config.yaml
n_head: 3
n_kv_head: 3
vocab_size: 12906
activation: "swiglu"
init_std_qkv: 0.0236
init_std_o: 0.0
decay_fraction: 0.779
seq_len: 256
doc_mask: false
steps: 10921
MLP neurons of a small language model. Each row is named by its layer, matrix (gate and up: input weights) and neuron, and shows model dimensions 112-367. Each number is 128 + 32 x the weight over its row's rms, rounded and kept within 0 to 255. Numbers have three digits each. A neuron's up and down rows have the sign that makes its largest values positive.
Before each neuron's rows, "fires on" lists the tokens most often at its 100 highest values on Wikipedia text that the model never trained on. A number after a token or word is its count.

fires on: "." 31, "b" 9, "a." 7, "k." 5
L6.gate109:133150113181098094137130133055080127151148099137170122152148155133081136154174223124114167148172108095180050121124159196077152205152125100074171098110127168135159116145123122126134121142159140137139183153120109133118174121153138119100098113115133105054155172156153175111101116099139152115127112053085101129100141117075127162126125099114160138135090102155153172116165148158144099121156174146130116151187124117140142090149131141150133106062142166162108201106133151114104195150131161123108179146148182127120150166150120085175124164147136119123110099120136113091094142179142141200122126120065159153130049170148150121113088090173152094114186053133139092105017137200154174139127140153116170138119115065073112171077113107204124178152099127119110047166085137174131165111127181
L6.up109:157172154163108131103095082134189191110138098188111114197138119163079163173196163128100076116188143110093117120152151115174154145141118078124161156186115124074130113159133138147118134138121111151124127171093139095105128165182141026081191119144115103115160143067075155160135162130128160153153113124130135118103119112080131135072136126154126111162152121109146129126109140134168115111131170140139151107113114110127075104140182178102184170134104116135163154118166173166099193192145130122088120207111130152159179126182065101145112165103053174094153158131125127076100127202115103153124158175135140088160188165128076157131092095169090154171102157165121115133123137165107123125150105058101157140130104121144144117163092100057179166127133117116119124176113119116153103140142090

fires on: " K" 39, "\n" 18, " S" 16, " P" 6, " T" 5, " " 4
L5.gate154:158166134114072093139065113141083139099161134076119151145127125025178107115163170113133118097136117121051116163107102147127073140133162097102137115168163176088106152127115119134074121146096151142171137085129100186145154097118151143124101163174178082155101115119113141094166174104131088112077135109175160128167078134140104122149134150108117096095145109136121052101118146080158157132078069150166193155076154157122122088097135140142103147115166196160118100065119119153120149171117148205087099169107153134141130147065139136179134063124062122134089122113149071123147116091062116113131180135131130052160134098178160129113171142146124141112162166127108158145137146099085159125103152127122100126127145135094157175098099122128163086117140148122115113133097118133075177107128119
L5.up154:101116181156118103151118128107152092109088105124186175121076178102101108113106175090157122147104078128129115229117115080111124118125132131131040161155167125086139177148118090130130093096097087168143106089136178173130186088156148129172166134208111082148139118125120133165129140132059137165117199149168151131112153146106163086133148124094201098127178128165137108175083156121123160142110113115128169152123148155089067156080095145124117133179159172164082106071148127133153114150145161188152118073111170091106174120099142080101152115166090161143137174149122077094139180061112095144153101056082169115100107181160080030159170121133154101162115089109115140151112120115140129090138082132150113154147077143154175145174127156179083139118130084106181154130127119206068158116132105

fires on: "m" 25, "em" 17, "-m" 9, "im" 5
L5.gate192:168116137169095178106166140150142237082150151183109157185120146122149086146138115095129106121094081085110122161172129124112195176119126118140186121156121100146084116099121141163085154126128138080182106096141174124091181105090128150101132106160157106127119164108104117123089120188102132180126123131150129189152079079155122138117110137149105135119105168147098142098135153186129121154130134140136156169120139132064187153081111108178099170172128128065103139123147145202151146118183090126176136121123098168122125106093130146122107129104083116118156110143149104174119097130091117133124074181142094107168133149135128181107123142165112173158127116125126106140113099142108142110186112045129146113085148105209176120028073141127178103100154079138183169129078153166137191111151100
L5.up192:114149126127198134134131149120111138174156108112102080132145167122077178135144052158214105097161129114106123142112200097112145089109145124149160140105094133234202130115148039119103080079166123149158090129141129100164108093130137152094160148123109112150164130087158156149111180146131096126149123093129100098040167157105099121122136179123154096094123115140105119166080144045111114136120142125166115114109098148074118109135137083164133151073136157116135148149141095109115133084113103133105131118129126132157113115092127107117114183136118140153085091184092142176143091110105156161157200096113099138160113131080091108087117089086173146196073107179160159184100138130118104126086124119162151072180081110141115066097055109076121119140142153135160120164144171169116145151135058

fires on: "\n" 33, " as" 10, "." 6, " became" 5, " was" 5
L5.gate631:139082154155134125152143153150122099115107098086153125112132160202106196155154130119121097078151124147119140150088078079127151077116174152077133114058114119095099152135111089115148074112139135155114165118113120173119159145078141172191124140067145134126132101114124130159151147154173140087128091165128166128111133137115165113138160127151078072162088132144117141115186108090137137112089090120161074181129128083153134156073090103150217125100126147155153148122079130190123096103138121139095128115066119089105142143132153109108109132157108106097136115185157105093111137113174103130119183203053095081126175145077112167140150123142115152125134129147159156122144150149165188196133141047149100103148164190178111138129112133149086126074155151124099085097199083184073147129084103
L5.up631:102115120162096147063165108094131092116082097146135119130117105069081140127086064152118110087164185166109078121161090131090133133162181074177119103139128133161170186139162151096144156128126157108110172124146157184092129089124080083136179163119133145125097212123085141201113111087151083108087096125122144150142148125125209188167143141146147133105122133161080147173088167164140089113116151112131165135128099218129123090171133173125160113133140136102153109148087121182116107145185080155157158115121128107155111138136153108149151094092162133067126113086140115126078118122203124147121090134154053111142102146130166106152082108093160131165151101088116107181123092122108156151077144136206186138104122106134065115158166135100122119150176128108086129105086175093178144099201105

fires on: "C" 15, "-C" 13, " (C" 11, "-c" 7, " \"C" 6, " electric" 6
L6.gate116:122113169103098144119177083061115129079217127127172096123124176067191102071142152085113114155158173093132170110204100121149152159064075110186131109109079175102090119122154117190148146116137105081191108157144125086122146071105104096108184162133101117108114167131106175092130109082098167090090169111080139142118138135121154110165140201128132075152093153130137127119141105160113130132130099097168092129114049097101141136092154104092127131081140099072112120100120137091059064140141135171207154178119133116112135134157090077132112139123112131122127138164188164146088127122156152119149099125172111132174137125130153137140099136101153120109164132164092209135139128096163162139146128112159085137109119092125164191127241134111100148180120132200141088174118111099186088110115118
L6.up116:147126049078163143146179094114117152074165112123102147097146155108167123128149171166183152138072188074166139145181114073103155137128133149114077134125155138098098115120125158135145145058126116117145106171170166122128131123167084134163160118138131154066115119125110180122093119133102130154109112128123141133094143047124144156150067137097162078175099119123142124160119094125122090090142126150108123076133140096162136165138147124064129110079098183093173110112106120078174128168078120099188139117126129169127153193104142136179051121137121159131194160163076126095129139103131115136187120155130120151190134139093093151165131152125199125120074068094154158143123153154151102157162132122173072094196134114096097160161151111118114116114059101229116109181138130095109101158112086

fires on: "\n" 43, " was" 7, ":" 5, "″N" 4
L6.gate28:109078118140147141111164170078124059158064123135102114130181139128125139108118119144081193182093097107073089158119092145110113116113103131128094187139150092138193105138164152155068128130106115145117102098113182143135118161145127146133127127193124131103172172207130134117121142104099114143118114135143134146161147142115159125111092107106124083151148162182142081142142076163143132142125101145108124102139150176080146112092114155150120134167099177123107138212108099096143145124214080125055103147091118153156134093118107067130155158107132148148167083143114189071088119172075096142146115096073151182134075086186124112135120114122189118083089134153107146121090137117124098165127093163143144137164079147147111088120037157153070117084140145137165134138125185140097174087087091
L6.up28:130058159184134185115131084178108137140162174142140093153090114155138198152062122147133173124117074084135130173136178078067093180054111134088091147101131133150167164094067104147120138132187136139139118108109084109099153136062130135092141074128124112109147133152160149141138160099108188156145132141093117088149156157104140110104083068116082122084072122084089160176155132128112152151163091109119145147133147111088130172133141164074113126119108169151116172102143161130144191099108131161145232143101135139121114130050133161092153104135120192151097151139119148126159096131170115136115129148043156156140162069180063175114154192129108134125141148151173098194149131119167081184104177165170190160114164109155138118185159109109094169120100129133122139213064123110085086157169152

fires on: "-" 59, "|" 4
L6.gate309:169169116113197122149120167135066113180186110165106072147176146135154118105135104070129127119165130131085113122183118168090119134146106147144117155056121183135067129093156127132091121094068143137122065105113144122188121086138137120184173086122105161107104118123114147149167112103090130101053125155085104100030128091163107137119115137078157112113101101129087136117110119091176167104189053125134096179086160147133136125110117086112142137174142115126142155168122114145195170080086108176104130148137199126111121113130149154177175106113171146120059151100148144088169090107075102112170107086098150163100171122146110127101202134122160155119173127116120085184195140104063120091121113156088070130074121168151116164118161156149128038053133177117150214097150126078118151103120175
L6.up309:211192120111136145160145074129094189099164172163143188123165111164114175109163143054151111132134107150085111136139086150124107101128094132107067097149148082151143115081209125160123089130082101117103136179154115139177102109146135157144106117117032177097126118130133047120146121089112135160090133105154097114187100125133151160103165107119132126135141159147155113141136151083119152156062138189154173191160093164164126072098229127100114116116082152121150049115163062105130070135116151113076129104132124133133154110102173059088159121166121197105100123159113192154155141104095161131069108089093132128115146101129105124100130134174139146120125083101086074181065099192132105097108129119173132149099104073113124095127155078102052100143123171141118134129153087161134106129125157

fires on: " |" 47, " was" 5, "|" 5
L6.gate736:208069138150136193145150124077173099103125122150164176151144096119129088053154145093141153134160163145139142113146110135151201188104137108090095112084152111094121123178121191145054088149151103101117145114099118149156089169157126111135086115143109075106156158156128119162120080110087176141185063100189166113144169153071150149154109170144142106184103112079122090184161095135139117134180091083151139191105151174092167192153079141172101104124114112121109107143108115151157225175147143106104106168130148145144165165133116098101099101134120145106086142184140125166109114119104157150109108170155169122063109142127084172117160179163165062093162177165142086109147130178168159133106113125097131145127108102119144090163118142131124097117103136147181095146100096148095143144046068
L6.up736:065118175137143153100125067139114131120094088140151158146159142153105126127077152121144124159142154101168148056156162147175123195114108033171165087105180094103164172147087180114077083150169101093158157128186122143207174168131133115102094184134102163160024115138131101105073146140138164116121105140143089153103073157100154153097141118213129154126144132088146130156114143077111167077186109118095145085148141188090073069118107116123097099137116097167166131114145165135156079165068128082123188127156139110117163111129061136080099151116110174183143150153111114121139107175134164144073192114146087112149117077120132151115088173116122116131152149158128117078115158141139152166081141082140147088072120106100081151122079155108111154113122121141092123171139142132109140153150117

fires on: "m" 25, " m" 20, " cur" 4, "em" 4
L5.gate169:143102085141146167145095186153093116098099122142122057159162126112079148132186127102099165056139088091112167135091136185116200099141162148155141119162107201119105139089139055158101135108142139123164143089119140091061170059138120151107140112128090083141131109121086124099120176156192103099072127223135111121158113139132097112100061123177175143157065145100092134175098131204163083118149124118085121102087172174116147078110142157163128193119163128157077139129091156159105200171092133135144062139147153159125170144168137081078151097111116120111139100111122120090105120108113162162194112081160129119107125121162103084151130150127116159064146127157137129121154136100124128143132111070153141045156098076144181118180160136171105168149149117177106177138123134181095108113097089
L5.up169:095161094133169115053114119154148115143120098104119195194190164105147130119134114080159164089153129108137123131123133120124188116154118096124147175117136128157174108125151072085182141093137184068141121117084092125091100138075103123137192147058097088081186110129162130187109136157111148120114135178156140113087084135119156072141131090236163151190157137092132147094137054139160176096138105156118155210156168123134087179080124111167128176128158118098144119138131126150127149211145145186147098106106151078146119151096160070189092095130079074127118102139130136090097126135089107161142130097081132165171118102135117094135129178127126074082119166104127195115069179129061094106114157051047133132084167142170133163076060049118115149141150170137100118124082100176174151082127155

fires on: "-" 40, " st" 16, " con" 8, " ex" 6, " Con" 5
L6.gate60:146156146155102152178148071143102172176179128142101109129186101161070084110163175149098114183128125096118162106117111102064112143150093088121153124187091152141146119119131174119092168129154199074103158121149129104166163122130174146077179133140092072109062113048121157151148098055093128155141136117175129131091163123096134198128176100028162100142094129108080085146111119060182200130149100143101146114151122149134116157125152146133161095165131107150138105047166139098096150095084111125152130107095149055148099090145135112120072145154159160158190199117166168143135152095171130089145108131150176162085097180156099096074126126109081104113143095096096127136071136121093186110085190150145101071154136087085093107123169123137139050119081129124133144141133106115096147183166130
L6.up60:108147128079155129141151128150064123137184090150126207109137094116092207140141195071127135126108100109134168162109124154122128087127131155161117148043148151159130084080140136161132206159154072104133098205121098141146100128118125157113140122121098109157179112163076165160112091106151129172144104113155170153135102068069124128166129095209117137146177137155151158158119181147100136084140184073157159133080121142161114184112176133226134116135104028119166142151108106093136181072123210114112117137159126137086150167128125157137102156140148138111110154098109149098110103225114129081120127090101078098189094136172129057141157118130154097115124096117183170142100099135120131076131146119148173096117144120191079136155072143122111095155121125137135165058131114104113094105109178

fires on: " was" 25, " is" 11, " to" 9, "," 9, " were" 5
L6.gate491:152130140100113146136162118157070101118109110221084153092104140071154146075156107107095134111120150110114139118164073142138153142145130122187113147129134137108189102129143206122152123132150159000151108113151193144124151094111170076072115070117141127111056149150166159180141096132024145138073170102135151142162088109167127162131159153050181115122163150134155150174127103142126096109083154150105102141131163199179132099187074177114115150180154128114127130076119076146171125130148129141053165085129152152113132153065121059131113094139170118085138134137185129099137152123109141112107115110116133099136118151096130141122163177125155182137140125145139107170102145139160142180166141102149123150101088087091097134118129106164159109121128091110177148128150116096161150092164134
L6.up491:088154099125158121180134156143125084175144143104071120098136096146138150114142130113111112123109143174155149076078137136171124140123093094164164115156155102131113116092130111146128125159127120112096144077131080100121151093112135115136070138171151130152053080126088095048159096174121133105085183151160102107142156121140079154089161115122163080121103208161117089130158168054097154107085085115067077111117093157132116108130097143103080064126082145089195107106065138131098097103166146165114111160096073146083135097104118142126088108118127236152101120158133122109108095134075126116129115166168138111090152127148194135088130089145117127112117079150165130138110160069134219056145131162142096155157101132135136083130087165144145102137128102117074143116209107103074099127135152

fires on: " f" 16, " car" 11, ";" 10, " F" 7, "rog" 5, "f" 5
L6.gate818:110097125113144161154203139187145131146172124121100149157115113128152188122131076119162124117096142131117192038175150132162123149107143138137157184113148127156132137164165065113095105120143113104122160181118119166169118088148189091122059136157099075093117125125133073175169159124121106082162108126114155097192166134089172084122085147141083065130129116142127115170066145036133109113125097160151115117163125148125115128154197193081125125128077110151169139132066079071086140064148147163111174071153116113169053057090157126141141149071138141128119137142103142087119077153133126146161107063150115177074203099124110114172090153097177147093093091140144184158136066121124089121205118146132161061083142178148151066087099131105155158095169167117129150126106122148073114161137165
L6.up818:114133188175140140120164067141150141105107113164192141110073147125127146091108161118146085150149172093060122148099141118079103111079133125147159179074052141144137110080112139152129091098067150107088132112129210128073078079113115144100111158122098112131132190110121169139116121163059183116130119197099138148078086164134143131156156160142089134121095126129131133123082163121155121144123122135231134116107092118105096136121133140140117082136113132151121115156130136143055150086138145161207104053145136117180106138126125159158140190118140150103140130144112117096197107098181116126148092087121128123108114107071080210170105162095130139108124194088152158149115161167164064114142104106123154118144135146148114131118099124149175082134069119152153095082113153083161117128191104

fires on: "\n" 76, " |" 8
L6.gate612:129130134151148138127054150095130165156119136058214151155187135116143186095127101113063132112132138084161094171125099094086116131086164068172156134108107156145136153159095180073164143136213101221069130132097163118108112106148152138134119073147165139134152108138148081148122130131102102195137170071153137091132159053141161151129125072182138112133107136117137096127072165120143133181105113145165097122131155106124096127076120108131160159141146117147088086158119099105132170146096142175160170081148154095165087159140158173143117127071093098177184152138163131125146092061126100201215143124161185175118117155148089140096167168149094145143196126123061115138135143090104106129165170188150081150148161144095061133163127104083134095104138123156135139088084118142161134098156135
L6.up612:159141092133148141113174178119182132140090152109164113123169178128128160112123107133168187125129199120136081114070144125202157142127136094157141078099159129139142171082132185194155151130069162198097155158110189144146099173162177106131053092118123146155130135141108188149136163189137129103089146161063112163193144128102125091143113130140096152106126138170135084159104117163118103229105143156133098171143110128109130108164115158091086111110123169115090108134113077072109125129112099124128083117172175145085138124113155156138196056160054108104123138176127119193118098164077162183139145158139099178153096165129086104163098143108118116154086151091161156163141116120131152140133151116133133105107098136129109175173100130122125164158155112115123169145135140085104087107113117

fires on: " as" 80, "U" 5
L5.gate945:059107079094148155175115148103079129119130109111074084081098141154150131078174139109108135125154107107136113132172166160144164207106159114111097099144125186212099117158141128141137119126178132111102175143158142150142161157154134191141129131137144102126105145144139082100204151063156169131109126139100119174160109096105131189168143156177151166106103175139074104050100092183153165132167108132121116141100102104095102152121137077166171148073136117124116114103153120168095120135160127119112113141106189156120108181122097162118095121161090159124135146117152077149085063116130091158117175179138117071171130089111115121135054102174173091074148103156126105135103139178145196158104160184107146081131182051099115171126125124191118099133122123105099138113115145122106131122174163
L5.up945:096078141146152147138192154120137134183091107185122168109134074140113123097166117143160135065153106117151079187101196136174165148147177089177125173122124131091160163138192129133117135149144101151095145072113134187162145100151135048142106146142118110200129104124141143138153183083082086097133170123137102167130123170104120125150165114140140130177073178150033153109077112133073137068123099150102141094140155157155072121143138102139097049150152105163157089155107069093094117138153097176106196120195132117170142153114107109060126148107108077096132139133118138175089122107089109166092116139126113075112142145121134089162180125139135044148064146116135140089149160125103150133159189183152152119089153163076133116153117154084101157142148058134101151051168177083085118165135102

fires on: " s" 43, " S" 9, " St" 5, " pre" 4, "\n" 4, " T" 4
L6.gate203:101151117139090145167112143118108141173079144154140207112140198159153096121183108186192111117148140132119084133145152108104115098058122148144060153170140159128138149169179119061145089142093097115135110165118183141149142181135121171088077104078128034167095119129082198126134164153153102155113145133094096141185163111138137095114136088168159126118174103099107087080132145055137139134193117144131171109124176108121121116120123112130041117083127110144096101160079104113076147132183158156098121165132138096162131130162153197146169103091160114120184128199159094088084105093102140091117087150082127148140138180130164138164093133119145152123152128118123119163124139115158212113119093123127091145147125131193104136139140099111068072088087175095124095174127081101140091115186126
L6.up203:063087128141093142138081134120127123132135135095140195172074158130087093140126092166138102138178129116154097106148118145142127137079148105132125118114117162164147119082156108096121105116077059120106151013112140110084167166138143141136065137196128137111097120134162087194162181116139045136176090161111083150099172144146068102113155149120158113123132135097153087144121133156132157171157050089123125118150129116136151114083125118206104125135171181152109134113181136116161174159165115145161134118100130102157108177089145128153181140149119114156085139090131098152153075105114148124104163103103121125100130140175161108140145135137164119059085161108158148134111107099124189125107027138100165078163153160139147150112096102143134115106125169133131156075191092082116164138093168

fires on: "y" 28, "b" 10, "erb" 7, "a." 6, "-b" 5, "zb" 4
L5.gate328:126110132123157056073105090081085113089094126136128108133182141173142153137146155146114140144105118133130119116146144165104090146133150117166096110167065150082114154120070143135133168133109127086173145110136052121155136138063162105154145170142081136042170159131131105102179118152110137116072110093092089105111170119133105097113081221129112109153110079148092168140113121132099055147118180141163103127133104093080169145144125198139171142103154188094146104144096128134131172072110170137117134122120145188159173159159066107159122151117148191098114096121156099174082160135136091126111143141103178119073109148143117150118137142135109114112143126146147148092148122178149087133160145219180114074151086113139194112143168165123126144175045084104033186152134150153118126132101154
L5.up328:153105151119162069197099096146068096120171140167126160073112138174122148084122105110112102159139155117113141107181088073102138150182096168164133098126176163152104126129135113123144121137129105131145112106072079107129098138113136100142129197153095140081189139183125124123096072157153136142140074118101136108090087121170137150124088141091107157108136118068159166148149103227170134095129186106125153144140087084123156157077185211171126119141146052108137157062123126122118169162069134106125159118180112159111191114186114170153085171144085216157097133163138127149106155154131099103116159085114140068097160141190081111136118152133089151121158124191138161165132119134196117117157127113170156088131124170180113063140137132146132179090126057097117142149149150185127149090138108

fires on: " in" 25, " |" 24, " on" 9
L5.gate585:115125163137132112098135097188094199189092163193141135151109080134119101122146098124154125106128170135124129111116069193181144112125084101098114120156112099108058104105159158103114115079184124131119102103163100119188167163111126162109115102109123175097089198160141176145170128114161143049147133121207108154142154132134133170102091094159111062113111089120124073148134201072157186143200172108092188127075114142139115137050151131160080111062132171119071126154156133138075118101152096104084164141093137111102093098083101145192121109148106103129126124086082136079141080115159113108133114154138100160120120118134092132126084124073191128144057158141183088163173129170072177145113143182125158129130128120103133150116082140153149129123127110150160178190107170163169126128104139
L5.up585:101106126087135091106149184103156150207089113115159179172131110119141157127119169158133161109147054138126114066123100174143158150142163061140102096150167148132161152174138166154141140157226165092142155151163097146190184193155137104162095145124155077136166070218131080117117182090150145129152124113179140160162098146128141128135129181131144062174096097159164056140162143152092140134174128160123135115132091129118109110096128124169142092182132085141094134151081130050105144162097126125130153101153185121129092169138151165133068071127091103148158189155091130129081132122140131171081142127139034091151121086085209102132170126101124055138139124059129172133133128151108137059110113165073116146167137125121130151126110137136106174151112117174108188129160147118136169088154165

fires on: " to" 60, " |" 27, " of" 8
L6.gate485:088123108065168137150120118093108153119093127116167085110137074112122140159146125067132141103086063152147167080162184160072126138131112116119146105116175091112207111131098171120087083129151105112172167178133110120100075111161108092155135158147123123171110165112108142106160136146170188167125162182133105120172162131119170156137073173189104105155119153145128134174209128103110048073117175150156067097095138168140184083130122159165132130145126142185137166198148151167087127116160125117135115156120137110113143167116105170145146152088144117108123094127172132115154108129114075125135069174085166145102037154133090144127156158149115105106108166099117075112112087184141217085158141115093178122129067119104179193119145131096108122148135089123129102110117120151124141109098168
L6.up485:113131167110111074155056122130135138131104085160157117075115160117185123192093172117124113134113129091182116145108128071166136091082138089157169092164066157094187120144181193110166090114149103116158134157118120164170107062151130105166168093164159157152066109128132170078123102121135149090100133142173136086140207180110136079092080176163067126148141075204114045093167132054130090073101167132161107137141090146091137091195130124141181093129187112151150088192144129149064105138184077116199120147110165118137149100110132104126056128132098170136138186113172142111168123106123113163152091104167115157109134125116080167156134131162076118162090127086099083197124186133155107057126159075092140091130134110125125088069094095174129143170113097129132092124116064128110092110130155

fires on: "F" 33, " f" 24, " \"F" 10, " (F" 6, " \"P" 6, "f" 4
L6.gate981:116100105082104131136156112146103126067123103132135114133132067097119143050169110107127102173171134075102123094137146148106138057119141137148104186141174156174146106095116116098160088123154180110121142185108160113173081119170174138152140208144110064167067107158112178125127120087140084154146138124165115095105130156118161123164087159147132182143144136125175064206146149146111117104147132116123098159148113120129140054105157131119155146143135097198071093132076161220164118172142125183164122072107127144119127126155139114165104152138154103113154196086122131124150089138108117145156108117120194113121163174121094122081152081088164140100177103089113125150111096151138153177123186113153087160157129143136119065139148139178137149095104124119100143118156175149101070080142085
L6.up981:054118105154171167095202085168131148148165202167085145133101106088153161103150151126139152174143172091135132111126130108059177087127160080056125081164078130087142197119140100160138173107155148135114143145100135095116138124064117126103122096118151099122106116081101090140200175104173131119119143142128154137142130129184123083150095081148114076068170173123112187118101170131131134136090092138152196187158156161143181122141117105167109127125131122089102080143125168182102134112156145135138151102087087082096110144095047165128107077080137153110149131131077078159123146122087116119130125130133120144125101199140063101151154134135158196119108140167072138123136111144189149129077097122066123134117093163082111143084094098128198122098190165155104145150179124128129197118139114

fires on: " H" 56, "H" 19, " (H" 5, "ah" 4
L5.gate197:149124088082120167137088146174087123074178102140163080138137146149061117130165108123121095113107149068080110141108122136066133142132142033116126143173163124151146198128134088133120087086149116112204124136140198144143174126132108098135104113189098186105170097101113145043154159116082161121148080100108115176119101108135166081094181115084101148165128132136062111147119183114163150139191138100156098096126129123156130146137137127123114150096145174149126067120126121053114154183180098144170090177116111139168112189086088118137063100141131094125131101124127090120113121147131114148175107096098127128118169084128167089227100119132148162178130144113123077130096111138111179129142074176093172121142105126149126160127189094140111139094127028099109109106115133112159123102145103
L5.up197:095146089139082130121147146153153165124179148108099109109123129151126078131160172170130140103146139085109145129110049140149140165136106091234147145214164150105123134132163108130117126129117080137090154047142163117192132132083162082129136144138116163116154126152048147077130130113203151125114184138099183160134096083079103102057068074112124178100137128125090110142129150155092089135180169137150133174144140117127099108140153161146098104107167152127156160199108131098139149105175162179076072160099119135150138143134140099124105171172111179183100132138068085130154141158095092159134184153126215125156180073139076161185110106115087117112178128154125101122124131168074135116121108153130123144121126145131088111157094153134117127083096094093175147108100195136131108119157074

fires on: " F" 48, " f" 14, "|" 6, "f" 5, " W" 4
L6.gate9:120098137134093166120122148119125154114077109129173132136109150058148178086129144193112035112075127130134144078127144107103149167138163103123148105127042141195086101093161113057097073108162146080124175136158104100119089130095099148170081113113115119146177115090097130167156101211121154097168127103090136103151093191168176138154130159090110117165140113125127107134069104145112146143115134160124094175144138143148146156124136157114083114153098085083145170129071139126098174074103132149117175111101114113191124098077117158164091113153099146151129162155157095163112129142141124106124132106119086080111102138128091159073120095124124189119118100107204095137176020094164129146115117176130082110111148168128157092078117173145152168114124106108113169170150107130139163083146121
L6.up9:153178111113012122126162117121102114107190160181175155157151119138135109170089116075130168108153141065156119134165180114121159093117108112082146118138102126143155180136192135136132100168137159112161093146099084174136158210125069107133173177147142154124156173172022157130150113190129079125127145152134100098120102130141122114147122134110081194104182158130173175145107100131143175102145149124147139107162176121205117115089105102175093108165090053164077106060098106135164152107151176099139158076121094153147149137066078093143138078131082055137130161209136100146106108143109167118137132163082111153130186105129167112101090135127152106112089097133166108099122079127113106135100150120102113123146154127114104052152059095163175179106096140105134149178088112174158094144195107

fires on: "\n" 46, " |" 26, ";" 4, ".2" 4
L6.gate940:073113158133123167157111158182129082102222113116168170158065090126144130160069146118094148129122113123100112154162131135170156092125166113124124089186130083130135139205146097138122129064099110145195130134174107131137142167155138141157079091201113110154092098119128088130168101097131120136101123132120151059096140153146165151154150071197174110108122129134106158132151147146103127126124152167174140154110167146137075113126218125123132195205124137205102106116119125154205137117122093183120137147098100118116127101166176112137085113057087090138152120166085171151120163103127113092133071152165130165137152127121164161167130106156097137163153087106143128119181088095163107124092174144153124103120150134115157124170162121134117092162156085098151152135115170177147065130158144
L6.up940:109132158155133102162100108073118172122088152110130090133117160112116121134110138122136127085170095145167129146101167121088121139145128132163124111145136116089143148113164198087104117137108105186103119122072094118145141115116114109113159050130092116130189129183148197158116175180136198123161141084105147142149166123081125131111079160170124177089159126153100152202107155093135099063134145168138122185107106093171119162117091141050105125125131150139116118129083153098140105170171129154130097064088154106110088109163114087128077137131081115150120131104142122126139138122088130143125184126134132136127158150189079130159144126123187156128127142140129103162120149095140179147110092128115146150123038122176152142133163153146178147157101132137146163108145136105188181156167129

fires on: " f" 48, "u" 7, " bar" 5
L5.gate202:073103138090112119124163187145097080161114125087105094177152117147081192102126160139123073129157187081135166131121086164183130088164093119123185137107151147123117135101139171079132149111086183099178126120087140164119140081099119173112117125159114146085135148130152117167112201151210143165201083101130090149141127120119136109171105148154193119119096104141126130141166176068165184130117119094133133163124149151139125153163144133102100091145166153130107094082182100101187172118109151131197133105102069126103104128103158087133119143122150110116112191099154134134131104183148135171131140170169097091123079145139128099098208121139181177099116085180102131066181114064149161147149191118122129080134119144173140134132134101097142149075096189097109152156130141124179143077138130
L5.up202:174105140100160112096140123175110151158139124105069096178155149141071141118078162122130112137129136110171098142145098091112151108114123074162165134142101145060197119138139122111114157168150172106140131125129171137103123162120170046157150206100120149157133133126131066141093133110083122128123109161126133105081112168149128187162087159120081161127128166102166077123098138105137117021171111121147118079148111139115165119141131057124125073088086116122122047090169165141088166167143126194139131066132120168085096167109115175113136092095126185145153203144138110142075116181196166096154096090088106079175091146175124120164092152096123105079130133141153197121156132146162072110117174076094149086099109158110099146122143127076114176130124135080144122176139126163162098041083151

fires on: " |" 91
L6.gate426:158155115116138129156108124158120123086122090119200094109163136068171154110103119165106055137125049134131108000112146124147179104092129093141112114088137091136158194094158156096109078172151120087082091156179163107167121133140122121155091096165102097115098143108105096184129107120132146153123107139094141127106142161152112134164131105129120144158081125151094062111118105084147117073067112099088102143138142136138153131103107143141148140148136106198084130122135105130118143124160143128159127122121156172160135129115106091155095114131117095171138130201184133082163109077130129114133163131088051142165137182108102140144106142186141111166098146151071126109101149099084134133155150124178100110133118179101139095120110063081134148138081131075075145128131114082090123149147057
L6.up426:129094111165125158119132161123102214131104117083168110096113071118071138131081115129169069175147131082167119032102113165115168111143095093114127089130073125063168126160081156142125144118213112095076152107108159150172143147137152109098163148109079098099097131089114161095112140123118139142168093163138141143159182153087128174145101126137117097143145140156105114156184141072121168089125082122098115119106190116113065161139115163118151157087135118125150120092168102104086101119114121154182159150151118092159110133083045095198112120132155113097120175153168160097098142152146141150171176073103128075107109165128114164077068096110130087144119141145090184096148178153143168068142137155138109103088114161099153047152145107124138131189078207190085156118114139132124119142113112

fires on: "T" 16, "C" 10, "c" 8, "." 8, " \"T" 8, " \"C" 5
L6.gate126:136114157122151115135172114156121143104126141064209167143163161129134125155126153073086081159123144129119081095156065107043093164122113094123143171118145167136123115140127133124179138081152158145110154142136145097078171164125120119083153181119144077133140131125117156081140126140105129103203141086124108076108161126108091122137193111186134172174088104148135105105164121149121151113147147148187078152163136099127150154085079104146091129111151131133167139137094099157150152135113135152169154136100125094166156177129118077191083158110168135167049129121087132146052129086113126161136129149122172125139154146113171068130110134136198153179129087163168155112148085095096141137130074124140152161100083085142109116165205184113159126124121150182149049177176140132101090149136122
L6.up126:068164176149139169146141194130098130106150131150123131109176109161112107097155099164114107153101169131149136185142132091165135122115125149095105164127093098116080111138133133101142159071159165085160149123147125118191157153144182162083151114127127096114054086147183129072164156136107109160116170154052056076135181105104170150124096170161102117100159142114130168120155104129101154093092087165095133136139148071111124145138136124033141117112173140097117189099151092157167142098085130152163168110116123056176115158083106175123126093062195145144098102077138167154153066169160103109160119073156128144109127107117119101126210140063147122120164105080121179117138127112126169160190079115145136069188120139137131128146121165129136093119050147113123116119185147162113130133138104